config.yaml
n_kv_head: 8
init: "normal"
init_std_up: 0.0412
decay_fraction: 0.601
dataset: "wikipedia_en"
MLP neurons of a small language model. Each row is named by its layer, matrix (up: input weights; down: output weights) and neuron, and shows model dimensions 208-271. Each number is 200 + 30 x the weight over its row's rms, rounded and kept within 0 to 999.
After each neuron's rows, "raises" lists the tokens whose logits its output raises most directly, leaving later layers aside.

L9.up1089,232,226,160,171,197,209,186,235,227,229,195,167,220,177,257,163,192,208,184,222,218,212,221,196,194,233,218,193,234,219,189,238,200,177,208,209,175,191,203,193,120,216,179,223,239,216,230,155,312,197,205,163,219,187,168,251,270,214,205,177,243,199,190,200
L9.down1089,237,201,233,185,237,203,193,236,190,185,155,128,181,141,192,195,203,240,197,196,227,213,212,136,138,225,218,161,226,188,212,181,229,211,244,232,163,213,224,232,154,258,180,210,185,238,193,171,231,198,201,182,167,150,237,230,239,201,151,210,228,226,190,203
raises: "ps", "pet", "per", "ped", "ping"

L11.up105,227,183,211,191,225,172,180,187,198,209,188,266,202,137,216,249,224,181,213,200,178,224,206,253,214,231,167,222,240,230,171,157,202,234,170,207,216,215,157,203,180,182,172,195,181,178,162,175,205,189,255,163,177,176,183,220,151,172,203,232,169,204,180,157
L11.down105,191,208,271,229,199,157,242,192,188,197,192,253,211,172,221,289,210,229,204,229,214,215,189,237,193,200,167,233,183,196,205,162,136,237,197,251,207,189,211,184,238,236,170,175,166,173,151,212,199,181,255,197,179,199,210,234,216,192,208,156,155,264,183,164
raises: "cies", "cy", "do", "ze", "za"

L11.up975,175,162,203,204,145,194,193,198,206,144,199,160,181,262,214,211,152,208,141,201,204,188,189,177,205,216,210,196,231,209,183,245,214,184,171,207,164,204,212,151,215,144,243,216,191,211,220,157,213,229,155,182,195,235,227,181,190,211,177,221,187,171,248,206
L11.down975,207,209,219,250,163,202,232,174,195,187,108,188,220,285,183,175,247,199,161,210,214,196,239,188,225,212,188,199,263,211,213,183,193,217,189,187,173,179,236,225,279,162,189,237,227,195,165,204,168,195,258,192,145,218,223,229,224,229,251,159,167,265,203,245
raises: "ang", "ian", "an", "en", "un"

L10.up882,130,187,225,188,179,191,158,191,148,164,309,183,224,178,195,156,192,163,190,154,155,250,216,159,189,190,269,217,206,241,248,228,221,233,216,169,225,179,218,177,168,155,164,224,180,230,204,168,194,165,149,157,241,152,169,217,209,196,218,227,201,225,214,164
L10.down882,226,218,159,233,140,170,194,209,206,221,241,161,236,228,241,198,181,230,164,183,147,231,246,166,177,150,210,207,174,238,234,195,217,224,172,165,227,191,226,209,251,208,186,219,212,212,238,188,246,149,193,178,244,179,158,235,212,206,229,180,187,259,216,206
raises: "ry", "r", "ring", "rk", "rs"

L9.up73,211,197,195,193,255,151,194,235,196,180,230,173,211,197,220,261,194,190,162,168,225,182,198,190,196,162,171,172,182,232,177,244,200,203,208,173,148,223,151,194,233,191,141,215,177,177,210,217,173,228,264,237,178,200,221,247,181,145,259,228,202,195,207,234
L9.down73,265,211,233,201,258,186,239,176,199,230,193,233,232,169,181,236,224,181,184,183,195,204,195,278,213,197,209,167,200,220,202,228,214,240,219,207,178,245,232,197,198,212,204,214,172,170,213,283,209,267,234,216,141,192,203,273,190,205,233,188,218,243,197,155
raises: "cies", "ment", "tory", "tion", "ated"

L10.up1157,193,175,241,240,219,169,164,238,202,204,195,221,219,170,219,156,196,235,186,195,217,239,237,192,151,139,185,204,276,186,207,137,146,194,153,182,231,201,172,198,182,154,231,226,230,140,219,200,223,136,226,182,184,205,198,165,216,208,185,208,226,206,185,193
L10.down1157,201,184,224,207,205,193,232,291,198,213,124,157,220,234,225,139,218,225,184,219,216,208,212,181,223,196,193,232,211,203,207,150,190,230,266,230,174,163,199,198,248,149,249,231,211,251,214,228,165,230,134,177,154,194,194,182,197,191,172,172,229,205,169,233
raises: "gle", "g", "gh", "ren", "gar"

L10.up1243,193,206,138,209,217,207,192,230,206,210,203,203,236,159,212,216,230,194,232,211,237,205,173,180,214,161,205,173,212,245,200,255,223,163,161,206,166,246,218,218,173,192,188,202,176,225,198,169,216,216,163,220,214,180,177,222,200,144,183,207,214,150,225,180
L10.down1243,109,250,210,150,178,174,171,223,163,245,203,234,211,187,200,187,288,209,188,211,173,226,169,206,237,189,226,186,192,270,152,185,172,217,200,216,225,215,167,226,157,143,208,182,190,195,220,192,218,213,178,214,208,127,220,192,200,178,212,205,228,187,269,218
raises: " prize", " Prize", " Fellow", " nominee", " nomination"

L10.up837,219,163,225,260,229,194,161,141,152,155,209,172,188,193,202,212,176,160,220,166,210,206,201,177,201,183,183,153,235,208,267,197,204,246,237,237,208,202,179,172,138,189,177,202,210,97,204,205,209,183,195,246,202,189,191,198,192,217,206,237,197,216,207,218
L10.down837,235,253,227,178,160,179,232,167,211,222,246,204,197,194,206,210,237,171,193,164,185,165,208,197,261,192,192,155,181,240,184,211,183,189,227,248,223,196,209,186,222,202,207,196,165,130,275,219,231,147,234,162,199,228,257,191,166,195,218,172,138,205,179,186
raises: "ac", "ec", "hill", "pha", "hang"

L9.up701,264,240,216,173,245,202,161,217,199,210,193,155,200,149,199,171,175,222,226,185,214,202,229,193,177,208,224,175,137,181,185,190,198,187,160,192,174,260,197,160,186,192,190,200,167,212,158,194,204,219,201,189,202,154,223,214,182,209,155,230,173,224,225,229
L9.down701,187,235,206,225,165,206,276,240,214,190,206,192,162,233,224,208,203,142,225,148,181,193,199,203,190,231,191,177,147,158,192,185,224,206,197,208,209,173,252,215,207,192,232,227,148,168,236,273,218,205,210,210,157,130,204,171,232,164,223,184,245,221,231,200
raises: "ish", "uni", "ny", "xi", "jo"

L9.up788,184,241,176,154,287,217,166,214,229,217,207,205,212,230,237,168,217,225,163,155,222,229,175,203,141,190,187,186,233,150,206,209,232,155,183,186,196,174,184,223,206,178,208,199,247,121,189,196,220,167,190,170,187,215,208,188,234,174,211,216,211,227,210,206
L9.down788,203,177,173,205,218,205,182,137,172,223,152,251,195,240,227,176,199,187,173,131,165,240,218,150,172,162,164,177,239,206,176,217,244,177,205,157,170,187,186,217,252,166,142,202,244,202,233,215,232,164,214,237,197,213,249,267,188,176,177,214,207,211,194,212
raises: "chi", "ional", "cade", "ions", "tu"